MLP neurons of a small language model. Each row is named by its layer, matrix (down: output weights) and neuron, and shows model dimensions 48-143. Each number is 128 + 24 x the weight over its row's rms, rounded and kept within 0 to 255.
Before each neuron's rows, "fires before" lists the tokens most often just after its 100 highest values on Wikipedia text that the model never trained on.

fires before: " |", "st", "n", "an", ":", "al"
L23.down618 [143 139 140 143 142 116 111 160 115  92 129 154 144 160 132 140 147 131 141 141 150 161 117  96 105  80 128  94 130 109 156 140 133 145 159 127 197 149 108 105 123 125  79 152 106 103 131 147 102 154 143 133 144 137 114 118 120 136 126 145 140  96 196 146 112 165 108 149 138 142 122  78 110 138 130 102 112 128 138  67 116  87 152 126 126 141  93 106 150  89 112  87 129 124 113 107]

fires before: " |", "th", "gue", ";", "er"
L18.down643 [104 115 120 102 184  74 101 135 125  90 158 129 127 144 119 125 122 194 138 137 140 114 150 141 110 154 146 121 147 177 123 164 146 111 144 151 110 132 108 113 128 134 108 127 103 142 118 114 114 121  95 173 139 171 122 105 125  94 153 123 121 126 155 109 106 164 126 162 105 125 156 151 112 112 149 130 167 111 164 180 133 111 162 111 132 119 164 111 110 152 106 128 151 119 109 154]

fires before: " |", "ic"
L18.down300 [123 169 153 131 151 126 145 119 145 137 128 151  91 173 134 114 167 143 123 110 104 115 111 104 120 128 133 157  82  82  94 107  72  79 150 115 114 113 133 133 120 109 120 159 142 137 146  88 168 142 160 154 151 105 139  76  91  84 141 123 144 163  87 125 141 131 128 130 106 120 104 132 109 126  56 115 140 145  89 150 110 123 126 134 144 163  94 157 103 129  85 124 117 122 149 133]

fires before: ":", "s", "–20", "–", ".", "–19"
L23.down594 [128 116 143 115 123 108 147 108 149 143  98 120 156 135 146 116  97 102 135 148 133 155 103 116 176  98 124 127 103 115 150 168 117 147 106  99 123 140  93 118  82 161 109 165 129 120 133  98 163 139 107 115 152 174 167 123 152 122 134 159 127 144 153 107 125 131 136 166  90 122 130 156 136 170 112 139 139  77  88 131  82  71 140 132 156 137 124 120 112 162 145 115 114 100 149 134]

fires before: " |", "==", " ==", "z", "s"
L20.down538 [143 160 123 144 103 159 128 109 109 162 144 136 125  89 118 132 124  83 131 116 107 113  64 152 156 146 137 141 101 110 124 127 103 115  96 107 137 148 172  88 102 109 140 108 157 153 150 123  93 141 159 139 140 142 114 117 149 128  96 147 137 145  98 112 190 112 166 105 121 156 182 126 129 129 110 102 140  88 172 110  87 149 162 125 142 172 133 134 141 111 105 137 151 108 123 161]

fires before: "ed", "ure", "ur", "ing", "ion"
L16.down722 [144 183 126 144 138 137 163 146 150 143 131 125 104 160 140 152 150 102  96 141 120 171  70 137  58 119 129 111  87 146 104 138 151  74 114 114  74 124 116 148 137 102 133 119 151 124 116 132 125 151 111 135 157  87 109  97  87 122  94 130  73 120 123 134  99 125 134 153 119 143 171 135 107 150 160 153 114 129  72 137 144 126 101 116 163 117  97 158 131 142 139 158 181 118 127 117]

fires before: "ence", "ed", "ent", "ic", "ition", "n"
L8.down196 [143 101 128 133 173 151 123 141 172 100 131 115 148 154 119 105 126 134 105  78 174 113 120 145 148 138 142 124  90 132 158 137 161 179 147  76 123 117  96 126 124 122 185 125 117 114  75 137 148 123 108 139 135 163 152 109 123 176 164 157 118  98 142  95 136 148 118  98 118 128 142  89 123 112  83 115  96 159 165 135 113 153 110 120 130 151 125  84 130 147 107 167 140 106  86 174]

fires before: " in", ".", " for", " by", " to", ","
L17.down217 [118 124 136 120 135 142 130 173 141 143 114 131  45 120 155 136 102 122 138 101 113 110 124 138 142 141 167 133 154 152  99 123 114 161 117 125 136 154 119 163 127 141 145 107  91 127 156 113 127 134 136 180 158 141 178 118 144 139 118 135 140 161 118 141 152 149 142 115  93 120  96 132 148  88 144  74 143 172 108 149 160  89  98 118 163 133 120 152 125 109 104 108 126 146 136  95]

fires before: "ed", "-", "s", "es", "ing"
L17.down344 [130 121  82 168 151 133 142 115 107 105 116 139 114 114 118 156 125  70  86 185 116 148  78 121 136 120 135 111  90 130 170 114 153 114 147 137 108  96 140 113 117 172 130 118 108 131 106  88 112 107 116 169 126 100 124  75 113 145 137 128 125 167 146 138 109 146 112 130 136 127 110 128 132 149 135 116  94 124 142 134 135  98 115 129 110 124 109 119 134 106 164 171 138  94 150 171]

fires before: "al", "der", " was", "is", "ing", "e"
L12.down233 [115 119 147 130 175 150 149 148 184  94 101 135  91 132 126 138 121 163  96 156 125 111 116 130 105 136 156 149 148 102 177 131 157 169 112 140 155  86 135 163 124 120  73 162 158 105 139  81 128 137 105 116 134 128 128 135  96 121 110 174 134 132 133 154 129 117 133 168  88 115 111 121 144 108 136 113 134 141 174 112 172 124 143  88 128 138 123 145  82 150 147 175 124 130 132 140]

fires before: "s", "ing", "ed", "d", "red"
L16.down386 [ 91 111 144 162 180 146 112 177 141  90 141 140 139 170 148 128 139  86 158 175 150 154 149 167 123 160 110 140 107 148 151  95 146 128 131 132 146 138 136 143  94 156 150 129 148 121 119 163  88 114 109 183 142 128  85 125 144 143 142  72 103 141 130 124 132 132 105 141 162 104 103 131 125 118 128  90 112  89 146 127 123  73 164 157 122 113 112 111 101  75 145 104 117 115 101 136]

fires before: " |", ";", ".", ")", " /", "+"
L18.down371 [126 107 141 126 106 155 129 129 176 134 114 118  79 219 109 169 113  99 103 119 135  94 135 132 139 127 118 125 179 139 119 151  71 123 123 108 156 121 103 117 193 103 161 147 129 144 173  87 176 123 104 109 135 147 143 141 145 142 123 152 166 123 123 133 110 113 160 120 111 107 110 150 135 122  94 130 100 146 108 126  91 103 173 150 150 105 148 140  94 135 157 142 146 119  91 136]

fires before: "ment", "ic", "al", "round", "ure", "ur"
L10.down93 [143 141 109 166 120 144 140 143 120 125 112 156 182 134 160  72 114 143  90 130 168 138 106  83 142 138 136 101 153 136 152 131 148  89 155 186 145 126 149 139 136 147 113 155 155  69 113 175 101 104 148 124 154 106 106 178 133 113 105 146  93 135 139 128 101 150 173 122 125 153 121 144 100 164 119 123 119 126 145 126 157  96 124 141 157 155  95 100 138 140  88  92 148 173 107 114]

fires before: "ed", "w", "n"
L23.down630 [119 107 104 137  94 139 137 143  91 126 131 115  63 113 146 137 142 151 131 128  80  92 123 116  91 165 153  90 144 134 138 128 125 180 109 105 113 119 142 112 165 103  89  83 120 159 137  82 136 137 127 168 143 117 133 144 100 136 114 158 148 150 110 150 162 107  80 105 131 101  81 127  72  98 143 179 106 109 124 136 135  98 130 136 155 171 149 115 123 155 131 129 140  81 126 138]

fires before: ",", " he", " she", " the"
L23.down533 [ 77 139 130  95 128 119 135 124 133  92 123 120 153 153 158 102 176 105 131 167 130 127 164 103 107  85 107 125 100 132 118 103 114 148 137 138 156 112 117 115 120 159 106 146 105 116 120  46 157 127 119 104 163  90 111 229 133 130 111 120 153 187  96 131 123 131 108 149 105 172 123 121 142 120 156 142 129 127 132 103 120 122 146 163 124 106 120 167 116 147 150 118 122  93 122 127]

fires before: "s", "ed", "ical", "ing", "at"
L18.down438 [ 95 128 116 157 133 131 103 135 134 126 166 140 100 115 144 134 102 136 123 132 136  90 125 158 162 123 152 120 121  90 180 120 182 104 130 111 116 105 138 130 117 112 154 138 140 148 124 170 153 140 127 163 134 117 138 116  96 167 111 160 111 181 160 118  96 123 134 145 138 137 105 135 127  88 116 152 131 183 124 163 115  62 145 101 139 122 133 105 123 117  94 149 176 120 114 156]

fires before: " and", ",", ".", " in", " of"
L12.down692 [123 101 157  96 107 114 135 131 147 116 102 137 135 160 160 136 134 128 122 163  75 140 123 101 109 146 169 136 165 115 116 123 119 152 113 141  89 167 144 124 116 103 128 126 181 149 125 149 144 126 133 110 140 119 113  86 139 121 129 112 102 109 160 126 138 115  98 149 123  92  99 133 117 157  74 172 114 163 131 121 175 143  83 125 155 164 136  82 120 135 125 158 129  96 120  91]

fires before: "al", ":"
L18.down590 [105  94 126 172 113 119 152 109 130 109 124 166  79  86 117 126 120 124 156 131  90 106 139 129 137 135 178 146 123 164 103 100 125 145  86 142 111 140  98 154 160 135 116 139 141 118 140 122 130 121 121  88 140 129 133  95 147 123 108 154 121 114 124 159  95 153 150 136 177 160 125 116 121  94 151 100 148 150  95 132 118  97 152 146 145 164 146 110 122 163 163 154  78 158 117 138]

fires before: "\n", "-", "---|---|---|---|"
L16.down699 [140  91 107 133 138 133 147 120 142  77 132 139 121 155 151 123 150 117 129 141 119 139 128 121 116 130 139 107 141 131 143 161 116 122 147 109 138 114 152 148 129 118 142 112 140 129 126   8 134 161 112 139 142 125 120   0 100 101 149 103 122  91 136 141  91 130 133 123 151 119 121 145 170 163 130 158 130 139 128 122 123 136 157 160 102 129 140 109 154 165 133 113 131 134 124 122]

fires before: " |", "–", "ro"
L17.down487 [123 103 115 155 121 137 126 140 119 106 120  87 110 127 135 128 104 152 127 145 100 117 109 102 187 127 136 120 107  72 160 113 110 165 143 136  87 134  87 123 152 178 111 179  90 138 161 177 140 129 141  92 148 122 137 127  85 117  98 154 115 100 100  74 133  98 131 101 141  92 116 155 147 111 116 151 147 138 150 109 135 127 114 159  99 140 116 165 129 139 162 147 174 175 126  89]

fires before: "ed", "ance", "es"
L23.down643 [145 133 168 116 127 146 126 157 129 112 195 138  99 174 124 146 137 124 133 138 139  98 132 138 110 102 109 143  97  95 104 124 130 159  94  74 127 150 121 159 132 155 191 120 120 127 146  78 120 133 123 152 143 135 113 139 112 105 139 126  76 116 126 141 138 145 104 103 130 121  93 119 109 117 164 100 174 129 163 124 132 101  97 110 118 162 123 121 106 124  96 133 159 136 151 178]

fires before: "\n", " (", ";", " by", ","
L23.down435 [125 129 140 136 141 137 116 146 137 109 166  99  89 147 132 154 112 132  89 121 112 106 130 115 144 109 124 103 160 149 123 106  95 156 149 108 167 149 125 124  89 121 119 180 116 160 130  62 177 151  83 124 124 138 120  53 156 122 120  99 150  93 127 163 104 103 104 142 139 114 100 118 137 137  92 105 130 156 119 157 134 141 165 132 115 101 147 143 100 121 137 108 126 130 109 132]

fires before: "\n", " a", "tion", " the", "i"
L8.down87 [ 89 116 113 134 128 117 149 156 176 151 105 152 163 111 118 148 160  98 136  83 117 142 139 103 138 132 120  99 160 117 119 123 128 145 131 132 181 135  97  85 141 121 126 126 149 127 103  75 154  97 128 146 114 116 146  51 102 152 151 170 119 120 135 106 138 119 102 158 123 179 132 116 104 109 132 156 141 121 145 153 124 128 143  88  95 111 146 100 144 142 103 142 188 103 144 121]

fires before: "ed", "s", "es"
L23.down291 [119 126 114 121  99  83 149 138 152 118 125 122 136 115 141 125 117 172 111 118 167 102 139 140 120 182 144 101 148 105 163 147 109 155  95 157  92 158 116 130 107 188 118 121 117 140 124  96 188 143 130 121 126 108 132  97 123  98  96 111  90 145  78  99 128 144 164 116 120 120  71 132 133 114 111 151 166 105  96 132 146 136 146 127 119 135 123 153 110  97 107 120 100  75 181 153]

fires before: "\n", " of", "==", "s", "at"
L3.down407 [131 150 139 115 131 144 105 129  86 147  93 116  65 114 154  98 113  98 109 132 131 145 125 168 113 126  86 109 125 130 143 151 169 104 131 124 143  96 145 131 131 152  94 117  70 121 158 155 129 124 178 123 119 121 140 154 132 162 135 157 141 143 116 100 117 131 148 122 154 134 171 140 158 124 144 126 107  95 141 138 160 149 119 115 140 122 132  91 138 138 141 155 130 131 125 147]

fires before: ".", " |", "it"
L23.down496 [119 140 141 149 136 135  90  92 169 156 142 112 132 106 155 113 114 121 118 170 110 153 103 153 115 166 121 128  86 148 133 153 167  91 150 137  93 129 118 159 136  99 133 119 124 161  92 124 118 117 133  99 172  95 122 104 132  95 137 124 121 109 108  79 111 114 146 153 119 141 137 108  88  94 135 148 141 126  98 123 120 112 105 112 145 138  78 125 101 116 134 119 163 146  92 163]

fires before: ",", ".", "s", " he", " the"
L11.down346 [110 106 121  99 155 135 116 123 138 118 163 111  96 132  95 144 136 140 122  69 156 108 138 124  78 131 143 126 112 128 151 100 124 151 126 123 138 141 122 164 123  91 125 145 127 122 133 120 150 135  99 114 119 131 142 133 151 160  81 121 106 126 182 123 145 143 118 129 179 142 113  84 143 121 123 153 159  99 104 145 139 119 158 143 132 125 137 138  92 163 166 151 162 111 142 146]

fires before: ",", " to", " ", " was"
L20.down638 [120 113 131 134 114 127 112 134  79 108 136 157 152 139 105 127 164 166 123 109 140 145 151 135 143 150 154  69 123 119  95 103 126 172 104 114 125 118 148 122 130  84 137 138 163  91 117 138 123 186 158  98 147 126 120 121 129 102  76  71 116 112 134 184 133 118 153 147 111 126 110  97  90 143 154 178 133  93 107 141  86 135 145 147  90 147 100 151 149 132  90 101 130 154  87 125]

fires before: "s"
L20.down385 [135 114 145 132 154 132 108 122 100 144 136  87 149 120 111 110 142 122 124 151 117 108 138 115 101 133 182 138 153  99 140 121 140  82 107 138 135 115 134 123 116 173 132 103 113 133 125 127 157 127 140 178 123  50  62 150 121 145  84 149 114 109 157 112 131 153 176 106 151  91  92 122  86 155 161  90 174  91 145 125 109 137 158 153 131 149  97 144 151  94 125 124 148 126 110 137]

fires before: "ed", "d", "e", "it", "s", "y"
L4.down370 [110 153 180  93 156 109 166 132 110 126 127 165  81 135 146 121 137 127  97 146 117 156 140 160 153 122 137 126  80 121  67 121 136 146 123 124 124 147 132 132 117 150 148 144 120 119 142 113 125 146 145 131 167 123 135 130 106 105 177 191 155 119 110 156 126 117 160 133 137 143  86 148 116 153 104 101 138 136 148 131 130 156 134 120  55 117 153 106 144 148 161 154 131 117 106  96]

fires before: " |", ";", " (", ".", "on"
L20.down46 [122 131 129  87 144  87  86 138 118 111 116 127 141 115 127 125 109 118 172 130 106 143  86 146 103 133 133 105 160 106  96 122  89 103 103 159 110 136  92 124  99 103 130 153 108 141  68 132 153 152 107  90 125 128 121 157 149 181 155 114 133 101 122  99  94  82 111 114 123  89 133 101 118 111 101 105 128 103 157  96 111 105 115 105 143  90 107 137 143 128 113 172 139 149 136 107]

fires before: "ed", "ation", "ing", "y", "s", "ary"
L8.down221 [154 112 131 140 186 105  98 180 137 117 121 162 111 140 120  87  87 135 124 150 111 160  98 129 110 125 118  98 144 114 127 141  90  97 134 120 167 142 107 142 127 133  94 137  63 169 150 147 132  73 116 103 113 124 130 131 117 159 165 152 136 164 140 114 108 121 126 149 132 113 128 110 114 112 113 111 166 134  94 115 120 101 111 139 131 132 107 128 156  97 122 142 118 123 140 142]

fires before: "ed", "s", "ing", "es"
L16.down636 [113 153 127 110 113  73  95 189 104 107 210 162  92 140 128 112 130 147  70  98 113 148 130 144 110 133 142 154 134 144 134 179 156  81 139 148 116 127 135 174 123 143  89 103 136 108 145 147 106 139  85 117 163 126 108  80  97 152 124 139 149 131 162 112 105 125  96 128 117 129 153 188 103 101  75 116 142 130 118 133 139 112 108 139 137 121 132 134 123 135 150 140 146  96 120 152]

fires before: " |", "\n", " (", "'"
L23.down258 [111 151  83 121 130 138 143 152 175 103 104 129 141 111 154 114  77 126 110 129  74 141 156 159 132 162 106 128 126 120 148  98 156 100 134 152 132  48 103 162 121 128 123 144 140 138 127 134 108 117 106 112 125 131 126 129 154 142 119 182 121 144 172 153 126 129 151 129 106 108 122 139 111  83 112 134 140 161 106 145 112 150 109  87 117  86  83 137 157 163 119 139 101  88 142 149]

fires before: "e", "ing", "es", "d", "ed", "al"
L17.down332 [ 70 137 149 103 106 158 119 105 128 137 142 155 105 147 121 112 136 140 142 128 133 121 143 150 129 170 127 141 118 165 134 105 143 169 131  92 159  55 112 100 120 183 103 114 137  94 198  91 140 146 115 150 152 138  90  62 126 129 136 106 117 124 107 102  65 175 110 138 129 134  96 147  82 136 114 101 129 140 144 163 142 130 151 118 132 149 141 105 102 123 124 160 113 133 151 128]

fires before: "s", "ed"
L23.down561 [102 137 111 161 101 156 135 164 138 146 126 119 117 137 137 109  87 124 122 139 121 132 126 144 116 133 144 131 134 142 130 149 139  68 121 137 106  93 133 104 136 115 146 111 170 149 120 151 179 161 106 148 147  97 109 122 166 125  92  90  92 124 121 137 122 138 146 123 142 112  97 159  99 134 115 133 112 156  76 142 100 123  95 153 163 127 111 111 147 131 153 114 137 103  99 175]

fires before: " |"
L23.down613 [167 101 110  95 135 109 171 111 125 135 124  79 117 126 130 103 121 150 101 140  93 152 113 133 149 116  92 127 147 139 145 152  90 135 117 117  93 125 147 111 136 126 101 104 152 154 151 171 102  98 117 115 138 101 127  92 153 149 172 123 108 157 161  94 157 106 138 100 135 102 124 100 110 165 145 136 183 106 117 165 129 120 159 130 135 135 103 126  95 139 127 123 113 142  75 120]

fires before: " |", ")", " –", "ion", " (", ","
L11.down652 [102 148  66 164  93 187 103  98 164 135  94 106 152 127 153  95 115 120 123 129 150 122 178 118  98 135 167 123 153 119  97 148 129 173 136 115 187 152 129 118 108  77 128 131 133 135 122  84 108 146  97 121 125 126 136  98 140 149 130 111 109 107 106  80 109 142 120 104 131 115 112 113 113 125  79 128 126 120 131 138 109 132  95  91 154 141 142 122 143 156 116 169 178 143  99 159]

fires before: "==", "In", "===", "The", "T"
L16.down516 [120 118 139 117 134 154 115 131 153 101 126 100 140 107 124 140 108 102  83 131 134 148  84 139 136 131 168 155 143 141 135 159 131  95 156 147 169 170 155 116 116 152 125 111 131 108  88  70 117 120 155 126 128 122 167   0 119 100 150 136 159 142 126 102 112 133 128 131 155  97 184 123 149 125 133 142 161 103 143 135  83  89 122 143  75 121 148 104 115 118 118 144 196 128 139 123]

fires before: " |", "an", "%", "ing", " of"
L18.down279 [158 105 105 126 135 100 159 174 162  89 175 143 136 154 165 150 144 198 126 130 137  75 110 153  87 139 101 153 109 117 122 118 137 149 122 143 140 105 101 141 121 119 143 113 125 121 126 146  94 119 143 132 143  97 115 109 138  94 120 110 143 106 102 112 141 113 150 151 139  74 111 104  90 153 138 163 101 152  78 133 115 125 125 173 155 154 162 165  95 133 135 129 115 176 118 113]

fires before: "es", "ed", "ing", "ment", "or"
L18.down631 [113 171  87 139 105 132 115 152 100 108  74 134 139 111  93  79 141 119 111 161  74  99 120 123 106 146 149 163 161 132 129 119 134 140  96  88 157  95 142 169 123 151 163 140  98 114 143 104 113 114 143 116  92 194 117  94 108  91 125 103 117 118 116 133 138 156 129 175 132 123 144 156  83 125 111 122 163 125  97 103 143 159 110 121 150 163 134 163 138 109  91 126 105 152 149 111]

fires before: " |", ",", ".", "ment", "s", ";"
L18.down190 [102 144 141 125 139  92 102 175 153 142 161 119 135 135 166 128 141  99 111 120 126 117 115 112 157 132  64 123 111 131 145 132  91 167 115 163 108 110 132 169 138 118 157 105 154 128 153 134 124 136 126 142 124  73 153 115 100 119 114 165 121 150 121 157  98 156 141 171 103 166 109 134 140 147 110 129 138 135 202 113 162  98 147 120 159 143 138 133 107 107 131 177 161 155 105 180]

fires before: " |", ",", ".", " ", "ph", ";"
L12.down213 [139 127 133 149 124 128 146 112 117 138 128 123 106 118 129 138 161 100 135 104 171 123 103 121 113 160 152 179 113 157 120 125  90 157 114 116 112 154 125 152 122 148  95 136 130 110 136  99 117 140 162 160 138  86 115  65 180 157 114 122 133  94 100 203 119 124 108 153 117 145 143 118 108 164 123 140 120 106 105 149 162 126 132 101 130  98  84 107 110 155 120 137 102 131  95 154]

fires before: " the", " a", " 19", " his", "st"
L10.down535 [120 108 101 128 115 139 137 167 159  92 108 139 154 124 121 137 141 105 139 111 167 159 104 138  88 155 129 192  99 107 155 128 150 121 155 112  97 152  94 128 163 119 138 129 128 130 149   0 204 149 140 103 140  94 104 119 128 154 101 146 142 147 140 160 154 121 128  98 137 108  87 126 159 129 116 141 131 110 129  91 126 104 134  98 154 123  85 162 120 124 135 104 118  91 144 153]

fires before: ".", ",", " and", " in", " with"
L20.down680 [130 123 156 171 168 117 132 138 164 173  94 127 120 140 113 118 151 105 128  99 122 122  83 129 143 110 181 133  84 137 124 181 145 118 145 114 118 163 128  80 143  88 152 130 135 147 100 150 141 121 126 113 138 115 114 137  73 121 123 170 132 107  92 149 162 146 113 118  81 128 141 182  96 119 109 124 121 128 140 128 137 149 121 116 141 125 180 127 161 115 159 102 194 127  79 153]

fires before: "\n", ".", ",", " |", " in"
L12.down201 [142 132 126  97  99 118 148 118 114 104 122 155 106 161 122 113 113 131 122 102 148 117 120 109 105 129 153 159 121 141 164  89 120 124 150 126 117 109 127 111 162 160  80 138  91 103 121 169  85 120 141 137 123 123 144 120 107 130 124 168 126 123 171 155 111 113 110 147 163 127 158 174 148 201 108  72  92 192 116 164 143 158 123 101 140 127 112 106 140 164 146 114 109 136  94 119]

fires before: ":"
L23.down242 [151 148  92 173 132 127  96  86 133 172 113 127 109 127 145 149 104 123 158 113 140 166 118 128 109 162 101 115 113 154 115 139 165 157 133  68 118 129 142 109 100  95 127 116 113 111  98 174 144 130 110  96 140 169 138 132 162 173 144 154 104 119 137 152 125 130 152 153 181 135 132 159 117 137 148  92 106 132 181  95 156 110 175 132  85 135 157 113 160 106 142  82  99 108 177 138]

fires before: "y", " ", "ial"
L23.down543 [170 127 118 153 118 126 151 136 200  92 124 118 148  90 152  97 141 162 118 127 109 101 113 161 154 157 122  87 110 120 137 116 132 116 136 139 125 143 185 139 113  99 141 135 140 168 133  77  94  98 107 104 140  99 150 115 127  88 131 167 152 169 169 103  99 159  71 153 118  98 171 151 137 168 140 174 100 147 117 131 132 146 149 116 121 107 104  99 122 152 163 142 126 120  97 143]

fires before: " |", "s"
L23.down674 [ 83 160 155 204 114 104 116 121 159 153 165 113  96  93 149 105 112 140 137 136  93 129 154 142 165 129 118 152  90 139 126 124 142 146 111 127 136 150 111 144 114 114 125 123 111 117 128 160  76 130 126 165 104 105 137 124 125 131 130 115 104 164  92 144 155 123 127 142 119 164 139 138 131 166 162 125 138  95 171 102 169 108 165 163  86 148 115 107  97 117 141 127 173 128 114 121]

fires before: "s"
L20.down697 [ 92 121 165 155 104  99 133  93 168 130 136 123  82  83 176 125 114 150 129 134 140 103 174 127 120 133 130  97 131 119 110 121 114 126  85 141  86 156 113 135 160  87 103 175  97 141 102  93 137 138 147 130 147 123 145 182 152 136 118 125 133 131  90 112 113 129 115 115 120 109 101 144 105  95 139 149 146 176 119 126 136 131 124 153 103 135 147 128  94  85 155 155 138 119 153 107]

fires before: " |", " 0", " 3", ";"
L16.down429 [122 117 110 120 125 131 109 132 112 115 132 116 158 134 125  82 128 145 138 107 109 116 155 125 147 190 156 150 116 123 120 120 129 147 136 128  71 156 170 124 130 127 149 148  98 139 124 158 128 133 150 129 142 159 139 122 105 107  96 132 108  76 150 125 114  96 152 186 128 133 114 177 148 131  81 124 122 109 153 121 176 128  82 147 154 136 130 142 116 131 172 130 132 165 113 122]

fires before: " |", " (", "th", ";", "\"", "al"
L18.down81 [138 150 136 112 155 110 127 148 135 176 131 145 164 147 113 107 104 120 169 122 152 101 161 128 132 161  58 131  89 132 134 118  88  97 133 156 140 162 132 139  39 120 111 152 116 118 125 142 127 162 102 164 127 123 135 155 126 136 158  94 103  86 136 111 142 132 100 124 108 114 150  78 123 131 129 124 141 126 158 141  96 125 115 137 159 160 154 118 171 114 157 195 124 127 150 149]

fires before: "ment", "ed", "ive", "e", "ation", "ities"
L20.down228 [101 133 124 171 124 147 152  86 112 166 130 137 113 122 135  98 131  95 135 159  98 147 118 179 124 112 126 110  96 101  82 111 137 147 140  90  82 102 137 100 139 145 132 154 111 123  68  76 116 113 192 123 110 125 149 137  98 172 126 134 148 143  93 171  98 136 141 116 163 100 103 107  86 155 124 136 143  97 162 136 119 157 120 161 151 122 124 108 152 123 149 148 130 137 148 153]

fires before: "y", "ic", "ist", "al", "ical", "ology"
L17.down320 [153 106 142 135 141 122 136 108 155 110 129 141 105  97 141  92 130 123 171 154 165 101 140 182 139 176  97  94 144 128 170 107 148 115 105 110 120 136 116 118 114 122 106 160 183 131 145  88 103 148  96 115 140 136 119  82 126 131 122 172  98 181 129  86 134 132 108  89  84 101 125  90  95  94 165 132 119 128 144 136 164 127 126 155 144 123 114 122 129 145 164 133 124 126 109 150]

fires before: "s", " of", ":", " was", "ation", "ing"
L17.down19 [154 143 139 146 138 132 119 156 128 112  93  91 116 102 128 147 111 172 114 140 135  98  91 131 142 108 141 127 199 108 159 118 104 132  99 115 119 117 121 129 101  80 123  97 151 133 111  73 160 131 130 147 169 102 141 108 106 106 138 163 106 151 149 147 101 114 142 152 110 151 129 136  98 135 153 115 149  77 136  88  98 143 111 114  93  89 104 165 106 124 135  80 125 143 148 117]

fires before: "ed", "s", "ted", "d", "t", "es"
L16.down149 [136 137 105 101 137 147 133 128 142 168 163 128  94 140  99  80 143 125 146  95 142 142 132  80 171 123 167 154 133  99 149 128  96  89 135 130 121  91 116 141 125 151  99 138 115 129 111  56 122 156 184 148 143 136 140  97 102 167 112 151 142 126 125 106  89 155 102 149  71 146 110 181 148 142 106  95 104 163 137 132 108 121 155 110 107  85 133 127 136 137 111 153 126 112 119 134]

fires before: "\n", "ed"
L8.down643 [ 87 149 134 133 139  78 134 119 111 174 134 168 129 124  87 120 183 132 127 102 154 158 133 137 132 125 126  78  77 163 115 127  83 153 165 135 114 127 151 127 161 130 145 111 134 160 121 124 122 134 112 144 143 157 101 179 137 132 104 115  88 127 126 151 127 138 134  97  62 146 149 105  99 139 147 148 140 154 157 140 116 105 134 138 134 118 111 110 133 143 142 138 152 148  96 131]

fires before: ",", " |"
L17.down275 [120 112 115 129 176 109 152 109 156 123 131 119  54 142 163 109 158 135 125 174 140 137  96 143 110 181 136 127 126 130 103 115 103 161  98 117 128 108 141  90 166  76 100 114 125 158 160  86 146 149 137  97  98 125 135 106 142  85 109 163 104 130  99 134 127 123 139 124 134 139 153 146 137  72  92 103 125 122  94 100 129 123 115 113 141 124 170 158  89 146 134 124 153 158 131 113]

fires before: "-", "\n", " was", "ch"
L20.down428 [100 112 109 137 126 108  44 143 151 147  97 156 131 118 110 159 115 131 138  78 123 150 148 101 127 148 112 115 104 115 115 129 111 102 182  83 130 179 129 132 148 105 130 115 100 168  91 103 121 124 124 134 144 104 113 105 105 144 109 135 145 116 137 109 105 199 113 116 107 136 115 115 146 102 165 103 149 135  66 133 105 138 155  94 112 121 119 100 122 125 111 131 146 112 132 110]